config.toml
n_layer = 9
d_model = 448
n_head = 10
n_kv_head = 10
head_dim = 64
d_mlp = 896
vocab_size = 14635
activation = "swiglu"
norm = "rmsnorm"
norm_place = "pre"
norm_eps = 1e-06
positions = "rope"
rope_base = 10000.0
rope_fraction = 1.0
qk_norm = false
attn_scale = 0.125
bias = "all"
tie_embeddings = false
parallel_block = false
init = "uniform"
init_std_qkv = 0.0637
init_std_o = 0.0
init_std_up = 0.0637
init_std_down = 0.0
init_mimetic = 0.7
optimizer = "cautious_adamw"
lr = 0.000462
beta1 = 0.9
beta2 = 0.98
weight_decay = 0.21
lr_head = 0.00381
grad_clip = 1.0
warmup_steps = 324
schedule = "wsd"
decay_fraction = 0.712
decay_shape = "linear"
final_lr_fraction = 0.0
batch_tokens = 32768
seq_len = 512
doc_mask = true
train_tokens = 444400000
steps = 13563
dataset = "wikipedia_en"
MLP neurons of a small language model. Each row is named by its layer, matrix (gate and up: input weights) and neuron, and shows model dimensions 128-319. Each number is 500 + 25 x the weight over its row's rms, rounded and kept within 0 to 999. Numbers have three digits each. A neuron's up and down rows have the sign that makes its largest values positive.
After each neuron's rows, "fires on" lists the tokens most often at its 100 highest values on Wikipedia text that the model never trained on.

L3.gate487:496514521525525516462521527523478520542525448445532503545522498480512485538516533491476505477447509512470490474457481478497489504518540478523473494500509494526537525513496517513501509491518472484497527467512468467507536505473491542454535495519498494506487469508456488502481496531485525517518470455465488510489493488523460489481472472515462486479505508502457505526544518465484494485477504517462505498514536554550514518505524539491494479506528535539453530507469482482477511529513517522512524460481482516509520515485498534527494462498527492526482540481482486476532458524553507492
L3.up487:494474467510507526496497519459506523508489475505504492472495491524527544521468528525481491464472539515481489511529505500488510484435499508485502472516512502483490498539490526518482524472518530496436550501469525505530491501528461547515477505500502502508472466467501502488471468538504481534488463477503522570446513489487467501516510528493501499506513520491517469484528524500471497541468497515506523520482500503521522541551497537548522453533481501484514503457500448478529497526530529511483481455527486493475549538507475508478511495494493473480492501438470505488514480478560502532
fires on: ":", "°", "′", " travel", " traveled"

L2.gate293:506488464506471511508484467502507483535526467460515530517464508496510540493485491437479481526517540493464494534475470458485466521506529471510502523510513538537536520482486554475482493457479505503511482493533507487519507463472491467496533498549506499491517491459517507491502521457493476514458485536473522476509495446479466501522491547526476520499483520480515522528475510499493476463485498535542498495529495475516518494503514446507462485565460514481462467513497490530525476510498492502472505484490530515535469533441487507515481525507504499499498512548519546516465474515494492494
L2.up293:530522532534480543527475520511499518458553485478476517478538532460495463501510512508511488472536518515532495517498467489469517469536555495478542423528474511472477504512478493536515468500499495523544464472511522539467509499501476520506544514534531520547512514546531520536482517505494512539480466455475506504527510497518519529488519537479514554535504476486534473500453516504550460515489489528529463490526507535491517518502490454560468466521444511526504524495500469492505500489512516525513485516474550491532499488512524521499519503522547506512477538525512528495482463472500485480
fires on: " GB", " Q", " TB", " Sk", " mat", " bond"

L3.gate649:529509540561489455510472516530501516477517477475501471477544478515501493497512472499477492490518519517523526515474491456526483485513522524552513533535496504505548498466483449531495483469528502498529500474535478500476496467499524540536517531483492514493515541515547468518467465479507489499497437538512499471498500503497486503459480509510472541490454448457467498499539540498518523546531523493484504470545480488501457478485516514524485516499521492494509524479512534519472510505513514484504544499502490517495537512530515551518504478536536523437496471501469489498492519510499507544
L3.up649:512494464523501464518534509491518519551530489481535505528511460528451486543499471483454451487481510532510492500495508516519508496525491549510477498497458471510477478484503525514496501476494504527513446525469526533514436466529521478498527517531499483523487497530537511480521481488516526493498476550547471453514504544532529480519461481501489462503489494463519526489496517525495484530513520514484529506529485502522489522499499495452463521539482481509522482460520485540488513546489507518515510508498488518534510542486530497490469487498473480490485503536487526505510486516490502460
fires on: " G", " MF", " SCO", " DF", " J", " WR"

L3.gate542:518474523460495506486516511518474522526533528461531495458521462471546497463509456488498494515467478476496506510514470474523507481512518499513514519494476529539472512533519533460482491493524475450528510517475501452529524513530498526477532505526511456496491460511480509474485500476496477540481480498539477517485454458507573503507471515520544469498522495507480549481536475483468485485466491504495539489497526509522515471486491500518546525490523489532531540511505521538472521509516471522510511521505504479520458534511504487478479448469491489506514479519482526507509520481494488488
L3.up542:523528454532491531454493523460511487500470490525493500531539521504499448533502508471499527500535502524477512474507525470498456538496533521522441496465478477467533534501517506502514505500478530504477483516505531544523507539470498499513542469518529481463463531504508504465494476550516489478515484523480474559496518518490512486533501473477470507548514490510470507493521517557452522510503532479471510516500508467551483481485476462539495501499467528486549538561503493541513511487537477542499502482497488489506492507514506499469510504451519531513543527517498486492495479542503527506
fires on: " to", " from", " between", " of", " side", " appearance"

L2.gate177:479505516521525474488544497534557499527500549457519545495538539470484518466532477513541495480545484479546474472479519497547508536498519479496518514471482500522520515510521467494529507462539516527473483510538469505482476488539514478479533499462472489536509512501486517569497547497513537507519479504509482517497494526523486507498494466526528512466446499502533489561493533484508524477482494489483537496476491506479463498538494495478492524482489547514501528486519537527462493529522440482492508468527486505495430506467487501526485507492475484473483514548452477493472504519499496466
L2.up177:499553487485457504531470482532476495485491495495515501477531492505511504506510506510496485461494507538485508534492485490490456507486488516482478478543474465517520503483453508518498486520524494515548472518529520513524479494475503551511512508507509508486482470484482472459478519542485514535482530550470518508512486515511502509477481522498506519480502466462515535506478501539506485564532500491540474451503483474504518503481481476525499523474503480489534523496536497556512537522477472463487473522543509516475469514503501469489472445516491483502456525513487466481512524515501492480
fires on: "20", " rev", " census", " prov", " recognized"

L2.gate546:471502519431479505482467529508507498458559490445510512479518492507510468489501459493494498477530472522448524521539524553507517480534504484477494509490521542517453497517450529499483486500487482526496536521527480482479493488491491498538514509494497522500520516469488510502485483476521467525468466502472465507520502508529499508500493488485502526476487468535468490527519473461522480487476532484480469496536521554491527492534501433484507531517518502536499526466509489473489500482551528537522479490525517481510487460499479524463538503524485491512500522506456513461504493533489530479
L2.up546:496505517486523549534505468471467518470505518538524546524488529522485488499488525493494494464524497506493511528517500517528472529506487473490507480519543524495479554521539503524536529453549558484537490531497518493465503529517453477519477494546480477529471504529466502511504495493491478497485515521462476498493521496493495522494485504531529494486472457514478532483484514518492509516547523472483495524528451476496479503470471502495486474518536497471482498503497501471446519519528527505470549502503511536491484470512543529520511542510523488483496463465481515523483514532503532492
fires on: " Green", " Black", " South", " Great", " Red", " North"

L2.gate806:495508505490513506478453474474458487513482472513509492507505530465491467496479492458535533513483512537475525489527481496526497544483489525516505504526495479514508504532512526519473507461526520520497491528523494477516501509444489488506469507486475531509465472459452482480495459522514477510489534461517520518524514458475468508489500477569482493520501509518474506542513507469522476447497491504493469493537480481480488472522505529485502493479466485438501492480486504473471493505490492487499512498536504502490536494524519497474512514537505497470446540503531510486506485480496476541
L2.up806:511485481495500515461529500504447459516487475471473556459513489453485481499501484538478492472548533467499518520541523497470476520547501495512490495514525516507474458534481490459477474473521472489486521520496514523531485487528546508498541492512476475527535478484459545444488531534527472472484515483493522544499529468491485511463521511509489512495466500475497498512481511500514462495549507491488502471478502497510475465530500472487520519517504523512497516479493458488529478510477504500505498474508509446486497469520491517487520468509449507530529548505523544512524512504486543495
fires on: " l", " with", "ag", "ob", "ac"

L3.gate503:519450541470498498489520512484519484523474518511511524522528462492481525481502501481476530536483500473434484504462495488514508513544518437483477509514460514539463468479535495503532501491492488477501494474504488534463536524488492545505517458493552492480475498503538484524493491497502536550523470501511463500454510468540542471500495472479531543516493468509474498503559503454521500479492487491460454498477530512443470459519541471532477510466465527480485464499493528463488490517510517467541496504527455487502479528520498503469448513493500531513460506545520539520534465495501500488
L3.up503:495515527495512548521486481463527536492456550535501486458481479521498517517492547483443500481528538451485467502521502493486458489482453484527516482473534515452465505515524513481511503534520459487466509540486497544504475506495484464453512536573500482550505484484480508513519490470494504441486510500535496487509469453523524497490517520475490476486498471532464490493471482485501466526547473493462466456478476524504494522470477490525494497455482440517494506491520495480514537525544501476473527512479465556464518538459533454488490520481480477531525460531472464470510488521494475497
fires on: " to", " they", "He", " he", " She"

L3.gate749:477530494499498499488571525483500493520534525509480476501499485505444470452472525487550455530511468518523464528496512537523473518502528526503508497504489493503545520465483466502487544471485505507519498534499496518490493513461488496515487505452533474538551533470503464495468525510490548507490494522498530494424464466502494490554539468520520518484502469492507486514513511521547534479524491520490492488485530502512462526497518456491506503517516510516481531489498493481507521467514464473486550536474518495497536499499524554479514460533497529477458486496498544522519445526481565472
L3.up749:492494530524476468449500515548581497500504512474511544484473469472493519484482499536497477483522486477478474524528516478532495465507512498474480501513527513507521459496504490512478502507501500529509490503445511544546509453501505522538490473501511460509464466477518481460539502516530488436490484492544519492468488484488522480550480502488531495527526502503495478475510518501492462517514513514490542488485458512473525515472468509496518538430487470537537491470496488527490498476492464503562503511519532452496446549487509491461518498481492528521496487522512504498491457516487514463
fires on: ",", " G", " J"

L3.gate413:559487490501490491499497486496513457510527470514533531462545507494505559517477519491491489540494499540548533466488475498514473512458518519518473511486526513476490487509526520470515474500504519540518422541526505463512516474499510517459500507518487516541533472530518480474495463495498464486451448494504506497522490488469530538510497493462489487537515478503522473507462489539461487496523527503463520456496466482506525476479445516484505493480467471514483504500551503526475505475512478487479476463482466508504520508501507511533529532540546475526498506543487511536512463488504523473
L3.up413:557539475502534516481532474507479449484483524482470527471496505557504547473497500513521508534540500534468564482471462491534456509495504474507508484476486503486468476521480518537493479535467505468488473508523531490535497532489494517471487459541504528500515470527514492519493448478476475525510471499475474524501495490499494511477477483463501496538542466494537490537527470510527523493493529512513469514520523470497518454468487500516491522508500457491540501483526532497551530493494455475494507494473462468442542499512508516514489548499493504504461468527490476527477502555515478446
fires on: " of", " from", " at", "ian", ":"

L2.gate680:514494485489479519495489463496491523453529494502525477493483484523484472492506536469532501526522477467497521464524445505503490485491461498511525534532511484487483517504515507518520488492528500479482509485502464486506462503535527514488465499487532478497492513471479489531457496532466505533492492467540486508524493536458504472508510503497517477515485516464469522468538482537501516486490500487512507459516510545512462452487533501551481469472517525461534542518509496482525439500517526524521519458534463497467519546470480528444512482492531505503471498537526499492539492478512555515
L2.up680:495477529470525509507478535533511489465476473499491506524497478507470524489558490526530466514504524470539536470512521509494506474458529487540481493520468534486520492526485490529507487498515488516505490498480460459490456525550481541472483552452533530476537483540458485500491515518523501477486511520499507448484525510507529466523476471488510522504490499511479534529540527508505495538527532499524464475510546502450526489552477502535483499474497515491500498452447469474501507503495499479468472500501480470459524507497458492502517491469519514493486477480516500448475486516476464487
fires on: " met", " P", " p", " me"

L3.gate651:471481485481452533506512508515468478528491494488454450541483513473559518491478507482508518490524531488480492506492511481497446480475491527468504526530515461532462477524528491464527501523523490476482457494473486507485474501531517507500524476538520476502497490520517468492509506492471462512491503489487496455514505477527519465494507544462518514523512490455540473488543487527459497470495515550452523503487520515522518512476523473504468478475497468496515497522529505497498444483532533509466475465495503509495541540533468523471474486545511503510525506499491500528505505493511477474
L3.up651:484518478472463482516461473534484493498491480456525552449520436452525468498519542500513480454498534509454526523548514501511506501507581504494494493489464515515509498554435498477555470506540514490529500503503512509543477525563474487493485488506516522515468514493474480495498530482509490558509499498505490503504501522448500473525496504524520528495522462492493508540565447487490524551511514514487482513485502460479491499504517461512491491544516509507491499509529474531510476505483463498491490488484476497491457516524513492468517501494473505513494509505530461563470488513471479502
fires on: " about", ";", " around", " between"

L3.gate688:475503500499510506542487523511497487502493496540515494491529509486471499511469484494495545457485515503494474471558494473460476491508463531491524536490501527498494519518558551468480511503498532524507484531533475495453493529461486484488513493511497484481460483462508475519504470505521495503481444527557512560507496491480493530482498523468524506511515452510519444495524512487470537531534528471492539489447455437492481482485520520489501517523438541504504488538512509486512470464520503503526460478494469490501545494478506538522513459515493495479498513511491497476505492511525544486
L3.up688:536529474517525531480474467472496514471500453487466521490485500500537532517465523497505533502482517474510507525505458483497471512465523494450465506537566465544536454542529466488485508538477500521479520518501510503519466508485475511498551448517492496538484539482485464449489454540512454470469495509468494463510480521502548538530529518521463555515525468535505484436452500480443557520511513470502483509498505505505504483462472512515501503491486480554510500483479522485475487484476478474513517540492471474557474512508515478523506495473515477490490499447470505513524515512501548473
fires on: " film", "c", " at", " early", " to"

L3.gate538:508509458467462491503518502489538533513490494482522519493490517507478464500517522507493532490458507476496498483447477512499504494510474494510527500472489547500539468530452483512531490477495503513516513494463474530481505518478512474442496477513506505468457479532499494536508473512450501554496488497497505506445519478467535499516497480494540500518487471488459520498520477485462510523468477484474496494489503521501515534483535511549543504472483456511455524465480483499483491523510499521505539492533491513472515536488499492501544479514497507503525472465523472545523491500514522508
L3.up538:496507490510494514519515475512517512507529485489510477503487468545511492477524547524512516503550525472496466486523444494529489519510526548499489498536530496477468475555515519548526503492492478506481509470528508507486496467522476500512527470471462544465480523517470496492523481497431520471519462491483474531514518482526492443520510520477506512537489521512497476486550494520485510485551548487549509516538521477516470495460510520528470506492513496459476557449508537487514525498527483489488523486472510492482496520490512464500500519475450502530540510485529511512490520487522517476
fires on: " such", " these", " to"

L2.gate663:479493467556500483474514505496548462480515492501514514528477500497494515481489514478497521481511485461495531511532486467532467490542502490505485541450500515530490484503499571510495518488486498478464504484499506502460487531486498475477483515492550489490453488483501506486498474535494511492459440510498505538467512462503522529454513541541481463451480498486500481457461521503546532495495458481472535491507475471488439490480515482469478510483530490474484483514499523483459446459475474509480494522488471487472463533497509529530529541507515463535535494447475520561490485502501498497
L2.up663:519541436481538488482474493509478505434536478535455486519483532532531483489451487475482504512525491556473553512548481492514497534490519529491474488533522496484486486510474518505521507527536512485524437511518524530551498507517500494510500498516477522538509493497530483476467486451521458465508441494484493479520511516495462518484517543523464466500470484475484559498475530481504520446473467523482511509517503484460492481520513498520463521467498466464524535464508501507499469527486517527500521467455493505515492511503509500464528507500522487512458474483474512467546502526497479508
fires on: " of", "-p", " was", " at", " and", "oc"